MLP neurons of a small language model. Each row is named by its layer, matrix (down: output weights) and neuron, and shows model dimensions 16-143. Each number is 128 + 24 x the weight over its row's rms, rounded and kept within 0 to 255.
A block is one neuron, or neurons of one layer that tend to fire together. Before each block is what it responds to, as a language model described it from the Wikipedia text at the highest values.

The final pipe that closes a Wikipedia table row before the line break, as in election vote totals, sports stats and header rows.
L3.down274 [126 145 144 135 100 112 127 103 131 141  95 162 147 113 157 131  98 159 123 130 138  92 122  92  99 136 151  58 105 111  77 127 119 132 152 121 164 131 137 145 103 111 118 102  97 143 118 156 100 164 121 162 153 123 133 141 115 155 151 113 128 120 152 127 113  94  91  86 128 121 136 133 107 128 106 116 126 139 119  98  54 110 117 153 115 162 110 121 125 153 141 144 116 121  83 187 110 130 119 106  96 118  97 138 118 167 111  93 139 147 172 129 131 123 116 107 125 143 132  95 136 104 125 148  75 114 118 148]
L3.down302 [130 141 105 160  99  75 165 119  92 130 138 129 128 134 104  67 157 113 123  98 111 102 121 123 137 128 114 119 151 113 128 161 140 121 107 131 108 123 151 159 107 122 139 127  98  97 123 119 119 164 126 157 142 124 146 113  96 144 134 123 112 122 156 138 126 128 153 110 167  81 183 144 152 110 124 114 130 122 131 151  72 142 139 152 149 138 137  47 128  94 187 103 144 120 118 155  96 164 137 136 156 140 126 115 134 155  82 147 135 152 155 140 139  94 118 129 119 148 130  80 148 121 141 193 139 149 112 143]
L3.down485 [157 186 128 164 104 128 126 116 117 108 128 130 148 165  98 163 140 125 150  94 122 110 143 116 114 166 129 118 104 108  68 123 131 131 125 119 134 106 142  91 150 104 124 155 107 125 109  87 122 160 120 134 157 154 159 122 133 144 155 162  97 126 151 100 136 104 121 122 157 103 163 160 115 168 125 152 124 146  98 114  74  72 137 107 152 121 118 116 139 153 123 144 127 102 118 188 110 121 111 133  91  95 144 152 103 139 123  92 138 115 141 114 108 133 106  67 135 133 146  92 146 115 145 124 124 102  88 144]
L3.down732 [141 134 130 111 112  74 152 144 140 139 117 110 110 122 120 143 155 130 100 130 115 191 134 121 136 112 118 119 121 128 132 151 116 140 132 136 126 130 131 171  95 120 134  97 112 144 119 101 137 108 119 139 168 141 117 134 129 149 152 112 121 175 146 136 113 114 140 113 117 120 150 125 104 122  85 121 134 132  96 107 132   2 111 101 111 166  79 110 149 161 154  85 141 106 123 135  94 188 125 111 125 150 110 150 101 128 139  97 131 118 129 115 145 130 125 109 143 116  52 103 134 117 173 105  99 114 156 132]

Closing pipe at the end of a wiki table row just before a line break, plus the == opening a new section heading after blank lines, like ==Cast==.
L5.down16 [ 80 115  84 137 129 135 217 144 132 110 137 170 133 132 129 141 151 131 113  86 121 161 139 144 136 125 112 107 113 136 146 130 134 129 114 123 106 130 114 130 159 133 147 100 147 133 134 111 122 115 111 117 133 143 118  91 101 127 135 140 121 143 113 121 101  98 112 143 157 146 101 137 118 138 135  88  77 138 151 115 126 250 139 125 142 143 129 148 130 124 122 115 106  79 126 126  86 137  97 128 124 137 154 107 131 128 110 121 131  97 117 141  98 117 233 137 117 142 139 120 128 108  86 102 147 122 119 117]
L5.down99 [ 86 159 122 132 157 133 139 120 116 148  84 138 130 125 130  72 163 124 133 123 128 162 121 116 120 128 133  97 114 124 150 107 150 113 127 145 128 143  73 148 148  93  77 131 161 193 131  99 124 122 111 146 137 125 132 124 139 174 108 133 121 127 153 132 134 110 149 132 130 154 119 100 110 178 147 118 134  88 114 138 156 122 119  99 122 133 106 128 126  79 147  67 171 113 124 100 149 117 129 150  85  87 124 195 178 142 153 118 130  70 158 126 106 109 148 146 138 102 122 140  99 116 129  85 122  66 146 160]
L5.down129 [145 176 140 112 131 125 146 117 148 167 155 140 150 148 122 116  93 134 146 105 122 163 121 116 105  99 135  60 144 121 105 145 156 131 150 128 107 113 107  83 110 121 118 158 108 136 117 148 145 124 163 140 170 145 124 154 124  94 137 171 129 167 153  98 102 143 170  94 135  99 125 146  90 148 104 153 150 149  88 135  94 136 111 134 141 159 124 107 143 154 157  94 110  88 125 143 102  99 142  93 135 139 174 105 114 144 113 138 121 126 141 115 150 138  79 107 107 154 135 111 175 135 146 167  87 122 116 146]
L5.down130 [109  99 171 137 127 105 154 146 130  99 192  77 145 117 138 125  82 145 175 126 167 149 120 100 155 136  92 156  94 140 132  84  53 162 129 146 164  71 132  78 123 141 204 115 147 107 132 129 128 121 125 179 132 104  99 117 105 156 111 153 140  92 138 138 138 143 117 139 122 119 177 107 110 101 120 119 157 127 133 130 108 171 139 123 127 100 124  93 128 101 128 148 137 131 148 114 153 146 128 168 183 147 122 153 102 113 164 140 128 135 135 120 128 128 130 124 112 119 151 135 136 111 172 113 143 101 130 158]
L5.down147 [136 121 120 103 150 164  92 128 142 131 148 137 158 150 128 135 160 154 105 125 148 111  93 111 143  77 104 146 119 125 134 145 168  93 127 166 179 132 103 127 138 145 131 137 121 116 150 137 136 168 121 141 117 177 107 148 106 110 169 108 108 160 130 123  88 110 117 157 115 102 128 129 147 126 119 180  84 154  82 121 120 151 148 145 111 177  94 143 168 104 182 146 143 134 132 121 124 142 119 144 153 103 129 129 146 136 142  61  94  83 159 107 106 193 124 132 115 133 178 115 163 121 159 129 130 123 110 142]
L5.down198 [158 127 126  84 117 147 149 111 103 130 139 113 172  80 156 174 123 180 147 153 132 122 137 155 151 182 130 118 108 139 178 139 125 150 128 151 164 127 137 123 151 109 155 130 150 139 128 168 173 109 125 123 129 155 110 145  74 164 119 118  85 138 127 137 138 142 155  95 140 117 102 170 118 122 134 107 135 148 120  71 166 141 160 107 119 137 124 110 131 123 121 145 160 133 122 143 137 149 125 145 157 142 128 167 116 180 140 135 124 112 152 148 129 138 108 110  99 136  87 161 129 120 154  97 134  90 140 165]
L5.down203 [146 131 114 149 116 141 134 158 113 121 109 111 133 123 137  94 145 128 156 162 137 154 203 123 171 102 151 142 121 122  90 102 143 110 131 166 178 147 174  99 115 119  89 145 113 128  93 150  78 146 163 134 140 202 137 129 133 117 125 150 164 122 129 116 144 123  90 123 132 112 150 138 132 109 146 160 126 135  85 156 104  77  92 153 113 147 155 114 128 101 159 139 120 121 149  92 108 141 117 134 112 108 123 151 129 148 138 128  99 124 117 145 136 153 128 136  92 157 166  74 114 120 154  97 168 144 155 130]
L5.down209 [163 143 146 168 126 129 127 140 133 145 131 107 104 119 142 128 103 122 118 154 133 154 114 120  92 113  70 156 102 101 115 152  73 161  90  84 103 164 127  88 133 139 135 112 140 144  91 114 134 118 147 141 128 160 164 132 126 135 108 167 118  99 148 156  96  95  75 100  77  86 122  92 103  99 107 105 148 129 168 121 137 112 112 100  74 157 107 119 102 114 122 162 120 153  82 131 159 127 158 101 146 119 141 112 148 135  92 126 148 138  90 116 120 151 102 114 137 110 120 165 155 139 192 154 112 127 116 149]
L5.down223 [148 150 137 133 112  97 112 123 139 112 154 166 124 140 183 114  98 137 107 136 123  88 133 157 117  89 145 118  95  86 123 161 178 105 136 141 132  67 111 134 160 134 113 124 121 142  77 191 148 143 116 136 150 164 155 144 140 111 127 125 134 119 101 127 166  98 113 135 137 159 138 130 130 106 150 137  92 138 128 117  95 173 129 144 104 167  84 101 142 126 137  94 119 104 113  89 101 171 126 127 132 128 149 161 118 132 113 148 132 142 160 127 112  86  86 180 100 139  80 163 167 109 143 102 141 137 140 163]
L5.down303 [126 120 128 140 155 160 129 111 121 149 161  78 131 132 181 114 121 117 104 115 154  93 127 132 100 168 159 136 170 140 117  85 108 130 120  95 137 137 140 154  80  97  95 125 128 149 128 115 117 133 133 143 140 142 130 138 104 135 111 127  84 132 138 123 132 133 148 182 106 134 140 149 151 102 122 154 131 125 186 115 121 183 132 117  98 143 108 125 114 132 154 145 114 126 133 127 211 128 167 135 112 139 105 138 129 154 153  80 128 145 146 133 100 163 135 100 144 164 103 148 172 108 165 111  83 121 124 102]
L5.down314 [103 137 113 169 113 144 152  81  98 118 113 176 102 135  92 130 109 129 121  89 124 129 143  91 106 147 139  86 154  90 108 155 113 110 145 105 159 126 107 121 115 108 146 154  69 107  87 127 103 152 107 146 161 211 109 146  89 117 156 174 123 134 147 142 105 132 139 117 146 142 117 147 110 101 123 115 110 158 132 126 131 104 159 168 159 192 134 141 147 144 121 117 134 112 107 174 125 120 160 142 126 104 123 142 102 162 127 130 147 111 122 126  83 131 147 146 155 139 135  91  87 133 130 138 131 136 154 165]
L5.down349 [112 135  92 186  80 122 146 128 131 148 116 171 140 123 165 112 117 102 134  83 124 124 126  98 114 158  89 118 112 112 103  99 104 128 133 116 138 121 135 101  98 105 139 112 109 124  81 131 141 150 125 163 124 159 139 126 131 132 146 125 119 163 218 137 127 130 103  88 144 168 116 114 145  92 152 117  83 103 131 168  80  81 128 121 131 143 115 123 133 117 134 158  91 121  94 138 117 146 149 113 143 112 153 147 145 112 165 119 145 122 153 112 113  99 147 106 133 146 119 112 118  84 106 134 123 123 104 145]
L5.down585 [133 175 119 175 141 159 154 143  59 156 141  96 144 161 133 133  76 106 129 119 130 137 141 139 102 134 126 117 131 100  76 125 120 123  83 108 149 100 120 149 125 105 134 142  92 123 119  76 130 128 178 135 171 159 134 136 130 124  97 120  97 106 170 136 142 121 133 160 111 156 177 182 182  94 131 128 131 112 129 138  85 111 120 118 135 159 127 139 143 148 111 121  74 102 109 147 107 141 117 134 165 152 134 122 129 130 143 142 143 119 105 111  99 147 169  83 112 104 132 113 130 181 157 116 112 110 112 126]
L5.down614 [ 95 102 136 158 110 108 146 145 167 131 133 142 130 112 134 115 119 135 124  96 139 152 106 119  96 134 132  89 178 112  75 117 161 139  72 124 127 166 153 128  90 180 119 115 127 128 164 167 128 114 155 132 154 111 109 148 166 125 170 155  67 133 124 146 122 113 124 118 110 139 121 117 101 165 126 169 110  82 127 122 128  86 171 163 141 130  87 104 166 164 164  81 157 120 113 137 178 136 115 170 100 119 132 100 128 148 143 127 137  89 125 119 121 140 154  90 121 159 155 136 150  94 130 142 149 155 150 142]
L5.down621 [113 148 110 123 144 146 127 160 111 136 141 132 142 100  98 126 118 123 139 148  99 179  94 151 145 140 125  96 102  99 112  57 127 129 109 122 137 115 132 130 140 100 152 154 110 111 117 157 118  63 101 128 104 114 115 117 123 134 128 122 118 116 143  83 164 144 106 139 137 120 122 101  87 133 126 111 108 161 145 148 123 131  94  87 130 113  84  98  95 100  87 144 151 152  90 134 130 145 134 143 156  86 139 146 154 134 169  97 136 161 123 120 127  83 149  66 151 120 145 150 141 122 159 138 122 107 116 165]
L5.down650 [104 128 126 170  93 136 141 145 121 103 119 148 138 148 136 121 130 135 103 123 116  93 112 124 135 137 129  73 134  78 123 128 147 141 127 140 131 106 129 144  96 105  97 136 130 120 119 123  70 156 121 151 153 119 120 176  95 151 109 110 149 125 186 131 149 132 128 130 138 124 125 154 140 114 182 129 154 171  89 112  71  82 147 111 120 164 101 104 151 123 109  97 143  85 131 167 115 155  97 106 123 172 124 152 135 186 123  82 190 132 147 150 133 128 115  88  96 130 139  84 128 145 149 112 140 135 122 167]

The preposition of inside proper names of institutions and titles, e.g. University of, Academy of, Museum of, Professor of; sometimes other prepositions like in, on.
L3.down252 [119 130 138 128  92  95 118 142 152 143 136 122 168 133 112  82 159 125 111  75 140 115 162  98 193 100 105 119 127  92 154 107 129 151 136 121 121 106  85 100 129 125 167 171 115 109 109 143  72 140 170 102 142 104 133 117 130 114 128 141 147 143 134  83 138 150 174 159 149 144 127 148 106 119 135 169  68 122 168 142 103 157 128 143 107 105 139 163  95 128 144 113 135  98 139 112  88 171 140 140 118 117 126  84 122 143 110 114 136 130 144 145 136 145  98 141 152 129 117  76 126 109 110 138 126  95 105 170]
L3.down471 [ 83 125 126 131 124 142 127 124 119 153 133 130  97 145 113 114 151 142 166 116 125 124 164  80 128 116  92 116 141 118 165 138 121 132 122 119  96 115 134 100 111 119 100 117 164 143  87 151 137 147 124 107 137 105 158 130  86 164 172 105  98 103  87 109 121 113 159 121 137 118 138 138 142  80 136 179 112 134 121 132 109 190 129 132  95  99 123 131 107  77 104 173  77 100 132 112 125  83  91 113  91  96 136 120 126 151 146 130  92 136 155 124 162 139 145 119 150 117 141 106 136 148 133 113 144 130 131 172]
L3.down662 [125  97 141 150 112 140 132 112 129 149 127 112 144 152 156 117 140 109 146 125 139 136 134 108 117 181 160 104 190 159 133 103 136 155 146 113 137 138 114 151 102 131 159 116 130 127 170 141 141 161 121 116 159  75 143 143  91 170 134 148 123 111 148  76 139 156 145 117 129 165 130 118 124  95 121 119 138  82 122 137  87 103 148 125 149 118 140 147 121 123  94 148 120 155 129  80 161  85 120  98  65  99 126 151 182 148 153 120 172 151 129 161 133  91  93  74 177  96 135 122 131 136 104 126 116 124 108 122]
L3.down674 [134 139 123 160 125 159  96 129 119 170  78 109 111 183 106 121 148 149 147 139 129 147 110  92 169 141 142 137 122 115 121 105  94 131 147 181 132 118 147 119 114 122  88 131 136 148 140 123 141 168 135 144 116  93 117 141  79 164 125 129 109  73 112 123 126 119 138  90 115 110  85 144 115 182 113 137 135 168 149 181 127 160 139 149 111 145 146 140 152 154 109 152 160 128 101 116 155 106 101 132 122 128 127 134 112 134 111 175 114 131 180 160 149 145 183 116 116 130 144 111 120 138 123  98 117 147 139 137]

Colons ending list, infobox, table or citation labels (DET:, Label:, 2009:), plus possessive 's or band, song, right before a capitalized proper name.
L9.down513 [132 115 124 152  96 112 115 142 110 127 101 133 128 153 124 128 161 132 133  88 165 101 139 132 124 156 109 156 154 133 138 130  98 122 170 132 112 118 133 154 147 127 138 116 130 108 134 118 125 139 157 138 157 136 140 140 126 144  90 134 150  75 115  98 129 137 120 125 108 134 117  89 150 115 153 142 128 152 121 112  81 197  85 121 138 174 128 147 124 118 149 131 113 100  92 135 145 147 142 115 133 137 173 154 123 125  67 133  96 148 147 118 109 116 127 138 116 178 102 101  86 165 162 156 130 144 163 170]

Connective tokens inside proper names and titles, mainly "of" as in Order of, University of, Bachelor of, plus colons after infobox field labels.
L5.down45 [142 136 112 103 129 148 129 141 121 119 117 146 122 188 156 132 158 136 125 160 135 107 195 157 155  82 127 134 140 137 117 154 143 153 168  83 137 167 153 110  91 171 137 149 127 125 195 112 176 133 135 117 148 120 133 103 105 116 127 118 168 118  92 131 127 155 149 102 152 156 120 124 131 145 180 125 136 127 118 114 162 191 123 100 114 108 151 133  91 119  79 101 140 121 156 158 136 121 136 128 110  86 108 112 157 126 120 112 147 133 125 147 115 109 161 130 128 161 101 117 106 179 116 136 113 145 150 160]
L5.down53 [140 134 154 147  99 122  84 130 115 167  93 188 143 107 161 133  96 125 113  72 137 175 139 129 128 128 114 123 109 138 140 139 119 128 150 107 137  80  84  99 121 145 122 138  86 123 162 135 111 142  81 130 164 146 113 171 120 143 159 132 147 136 129 138  89 127 127 128 158 166  99 135 113  87 134 145 111 167  95  97 119 194 176 118 131 120 162 163 119 151 157 110 134 161 118 147 110 112 141 136 129 145 140 158 131 195 137 151  96 139 154 169 130 112 133 125  80 159 133 132 118 116 108  92 142 135 123  98]
L5.down91 [120 152 110 116 131 131  92 164 105  94 104 129 129 141 145 154 160 125 163  77 160 144 159 100 118 128 114 120 140 149  62 130 121 147 110 163 143 147 127  91  91 147 138 172 120 136 111 201 161 156 107  84 104 133 150 106  95 116 153 168 152 115 100  96 141 141 131 124 155 145 135 147 126 124 112 131 120 145 143 118 149 132 122 152 101 147 138 128 141 138 177 132 132 139 124 150 125  98 136 109 134 136 109 141 118 149 132 131 162 143 106 155  83 110 127 130  96 170 121 114 173 154 122  83 110 138 124 163]
L5.down126 [112 104 139 107 152 126 100 138  95 106 142 154 110 122 164 117 135 141 156  93 166 140  83 148 120 120 140 160 144 129  88 140 137 135 108 119  99 110 149 158 122 101 106 101 117 120 119 174 129 131 120 145 136 117  93 146 140  90 148 151 103 153 117 145 140 128 140 188 186 108  98  97  92 122 153 138 129 123 143 116 138  64 128 136 139 122 109 103 200 111 107 134 101 159 125 123 148 108 138 164 154 112 169 112 146 126 122  94 136 164 127 123  94 158 115 156 124 128  76 183 159 146  95 126 115 125 117 117]
L5.down146 [114 155 103 146 160 121  99 104 127 100 157 153 129 117 106  90 168 141 142 128 146 139 136 132 109 105 170 185 138 148 159 139 111 139 149 161  92 171 130  82 140  81 139 131 119 133 141 139 134 149 155 123  94 150 150 110 129 154 143 122 149 118 132 133 133 105  92  79 144 130 135 115 106 138 126 107 115 132 119  94 100 204 118 119 157 136 142 155 124 153 159 130 129  98 161 219 152 103  97 176 115 123 138 138 156  85 103 133 117 158 102 146  97 136 159 132 144 155 151 141  98  96 106 112 142 130 146 168]
L5.down162 [140 162 117 138 118 133 107 143  94 155 102 133 143 114 153 143 133 147 134  88 115 157 125 127  95 101 118  90 123 126 144  90 138 123  94 110 170 104 131 127 118 118 114 152  76 128 109 112  63 161 132  72 109 149 170 104 119  97 115 127 145  89 114 103 119 103 113 101 153 128 139 146 149 108 130 116 131  66 114 124 122 133 139 128 120 135  99 148 109 117 106 169  92 118 101  87 101 151 147 111 163 119  94 158 115 160 143 140 115 152 124 119 101 108 188  98 116  79 139 151 110 147 104 113 110 105 137 125]
L5.down274 [109 130 143 173 134 113 106 102 154 111 106 172 108 149  99 142 151 151 111  83 164 110 139 134 154  92  98 133 119 134  76 123 130 148 122 124 152 121 142 155 116 120 146  76  89 149  93 129  97 137 143  92 108 128 124 133 151 156 176 100 158 134  99 145 106 163  98 147 156 126 132  74 148 123  97 126 162 173 140  83 104 168  88 138 161 115 118 152 101 130 124 151 158  84 148 138  91 128 143 138 111 180 118 120 155 115 122 143  90 158 140 127 125 126 127 134 130 145 144  83 169 133 160 127 139 161 138 137]
L5.down294 [121 150 126 163 137 171 127 150 190 126 130 111 132  99 107 118 130 107 131 110 112 143 192 130 145 157  96  80 146 114 111 129 125 146 110 115 130  81 144 127 103 145 126 164 148 176 136 146 126 125 134 138 145 173 121  96  97 148 135  68 153 186 100 138 115  91 175 132 122 127 122 150 154 111 168 125 153 108 128 140 124 124 134 116 137  99 138 114 103 147 137 144 134  83 121 148 116 144 132 100 110 111 126 105 127 152 145 131 107 123  78 173 124 140 118 151 130 113 136 102 207 124 128 151 134 154 113 157]
L5.down298 [174 116 139 113 104 129 151 134 146 156 135 175 157 167 100 118 118 172 109 103 132 127 109 143 147 128 149 136 108 117 122 132 127 141 113 122 124 117 112 131 133 122 102 144 126 143 196 125 113 141 113 131 179  80 154 147 123 107 142  80 141 119 106 117 123 121 148 155 134 107 125 120 149 157 142 160 166 148  89 116 105 185 178 144 128 153  52 141 109 159 126 144  94  89 155 132 117 128 155 120 172 147 138 141 136 120  98 102 134 174  93 111 143 162 140 134  99 143 118 118 117 136 119 133 123 138  98 183]
L5.down353 [ 91  98 172 150 123 154 117  89 147 116 118  94  63 131 109 101 179 121 124 116 186 141 110  59 155 138 160 110 114 153 137  92 110 141 103 149 101 111 123 139 158 102 149 123 147 109 114 125 158 102 132 137 128 101 118  95 139 175 136 112 106 111 154 119  96 127 160  97 150 138 105 117 108 120 107  96 139  97 146 109 135 152 112 148 118 138 125 155 145 138  93 109 146 116 147 158 143 169 130 164 116 134 128 119 122 133 122 133 111 173 116 151 135 135 109 146 146 160 170 134 149 122 138 159 127 101  77 118]
L5.down441 [147 129  82 126 190 133 117 159 155 128 136 101 138 132 111 111 116 147 134  98 101 161 143 134  73 132 123 115  74 130 166 147 119 100 125 114 123 172 120 125 163 104 123 123 135 127 121 130 134 137  98 118 169 171 154 127 172 108 117  97 118 144 162 124 139 156 115 127 116 119 102 171 138 104 128 121  92 112 103 135 169 182 130 148 128 147 132 109 115 141 138  90 137 101  83 143 170 128 133 175 110 139 144 156 166  92 145  99 103 121 168 131 131 121 104 111 108 139 130 177 131 159 152  44 106 115 138 154]
L5.down530 [131 120 117 114 109 168 127 132 120 158 131 117 150 117 135 147 113  82 137 123 113 126 109 121  80 133  94 132 119 135  81 119 133 128 148 149 156 136 120 221 136 108 125 135 137 151 133 142 168 132 105 142  96 129 145 149 113 136 140 141 145 167  97 110 154 181 143 163 110 129  64 111 144 131  97 129 159 151 134 101  97 142 134 105 109 118 129 153 114 163 158 143  99 146 139 144 123  93 107 191 111  99 116 114 138  92 123 100 128 180 152 134 135 147 173 157 165 142  87 134 137 143 110 158 139 117 142 113]
L5.down574 [ 75 166 137 145 116 110  99  89 146 137 123  73 139 121 103 114 104 123  91 117 140  92 165 113 152  86 117 107  95 118 135 106  97 136 148 143 131 107 147 150 169 103  87 111 147 106 119 145 109 146 150 144 109 122 117 106 128 137 127 102 155 134  89 144 111 120 127  85 132 154 134 176 118 144 135 131 109 120 135 132 127 123 137 126 111  99 162 147 143 142 102  99 152 148 136 150  98 124 155 133  91  74 144  96 143 125 170 148 134 153 154 138 149 136 119 126 119 150 150 107 140 165 162 157 119 125 145 190]
L5.down632 [127 178  89 127 131 108 115 151 143 107 130 128 114 178 125 143 111  99 122 113 123 134 131 116 106  96 136  96 119 127 124 165 100  89 146 143 119 150 130 108 136 150 125 116 160 141 132 132 111 139 130 120 128 168 120 121 116  97 165  91 136 124  90 100 147 117 115 112 146 143 143 129 136 135 115 134 131 129  80 129 138 238 110 104  88 123 153 103  79 130 135 156 117 151  76 138 123 102 105 116 113 132 129 151 152 117 138 125 156 133 121 128 126 146 115 118 111 147  91 117 187 128 105 104 147 110 165 135]
L5.down669 [148 117 119 137 112 151 122 134  73  44 154 100 169 113 124  96 129 134 121 140 122 149 150 132 162 143  71 163 142 142 138 147 151 124 175 139 122 129 115 152 152 120 132 105 118 106 129 169 113 108 113 144 147 123 160 145 121 112 105 110 132 108 123 120 153 131 134 100 118 133 110 121 116 114 123 130 120 147 109  75 122 163 144 126 134 103 156 128  88 110 130 134 143  93 125  81 135 126 140 116 138 130 135  72 133  97 147 132 118 106 115 106 166 102  90 143 141  97 146 160 138 172 148 154  97 154 103  85]
L5.down746 [137 130 145 133 125 138 109 119 133 111 151 134 143 132 118 135 101 111  91 109 150  99 111 127  84 184 121 154 141 116 133 148 142 116  80 116 130 152 157 115 111 156 133 127  96 102 140 165  84 109 151 149 118 154 114 110 126 135 105  94 148 103 140 114 143  51 137 142 136 156 146 163 144 136 109 162  90 172 120  96 139 232 108  94 141  92 147  93 165 118 128 105 119 114 154 142  97 126 102 138 141 131 132 173 111 153  98 109 100 103 164 133 121 155 132  99 108 108 136 137 115  97 122 107 137 114 109 185]

Mostly the full stop ending a paragraph or section just before a line break or heading, e.g. "Brazil.", "funeral."; also mid-word pieces like "ol" in Carolina.
L9.down286 [167 123  95 136 118 125 114 113 139 184 145 118 138 120 158 176 116 100 123  99 139 129  72 131 167 126 104 150 140 104  88 139 109 119 141 119 119 150 123 120 170 148 126 169 130 112 125 111 117  97 131 155 143 113 161 121 132 122 102 146 124  93 153 127 150 121 107 147 127 123 131 108 121 157 133 124 157 168 120 131 141 145 119  83 186 131 154 127 132 165 113 109 134 130  83 136 134 115 106 162 148 129 123 114 125  83 152 109 122 112 123 199 142 157 144 158 167 134  87 147 144 107 136 146 124 124 125 114]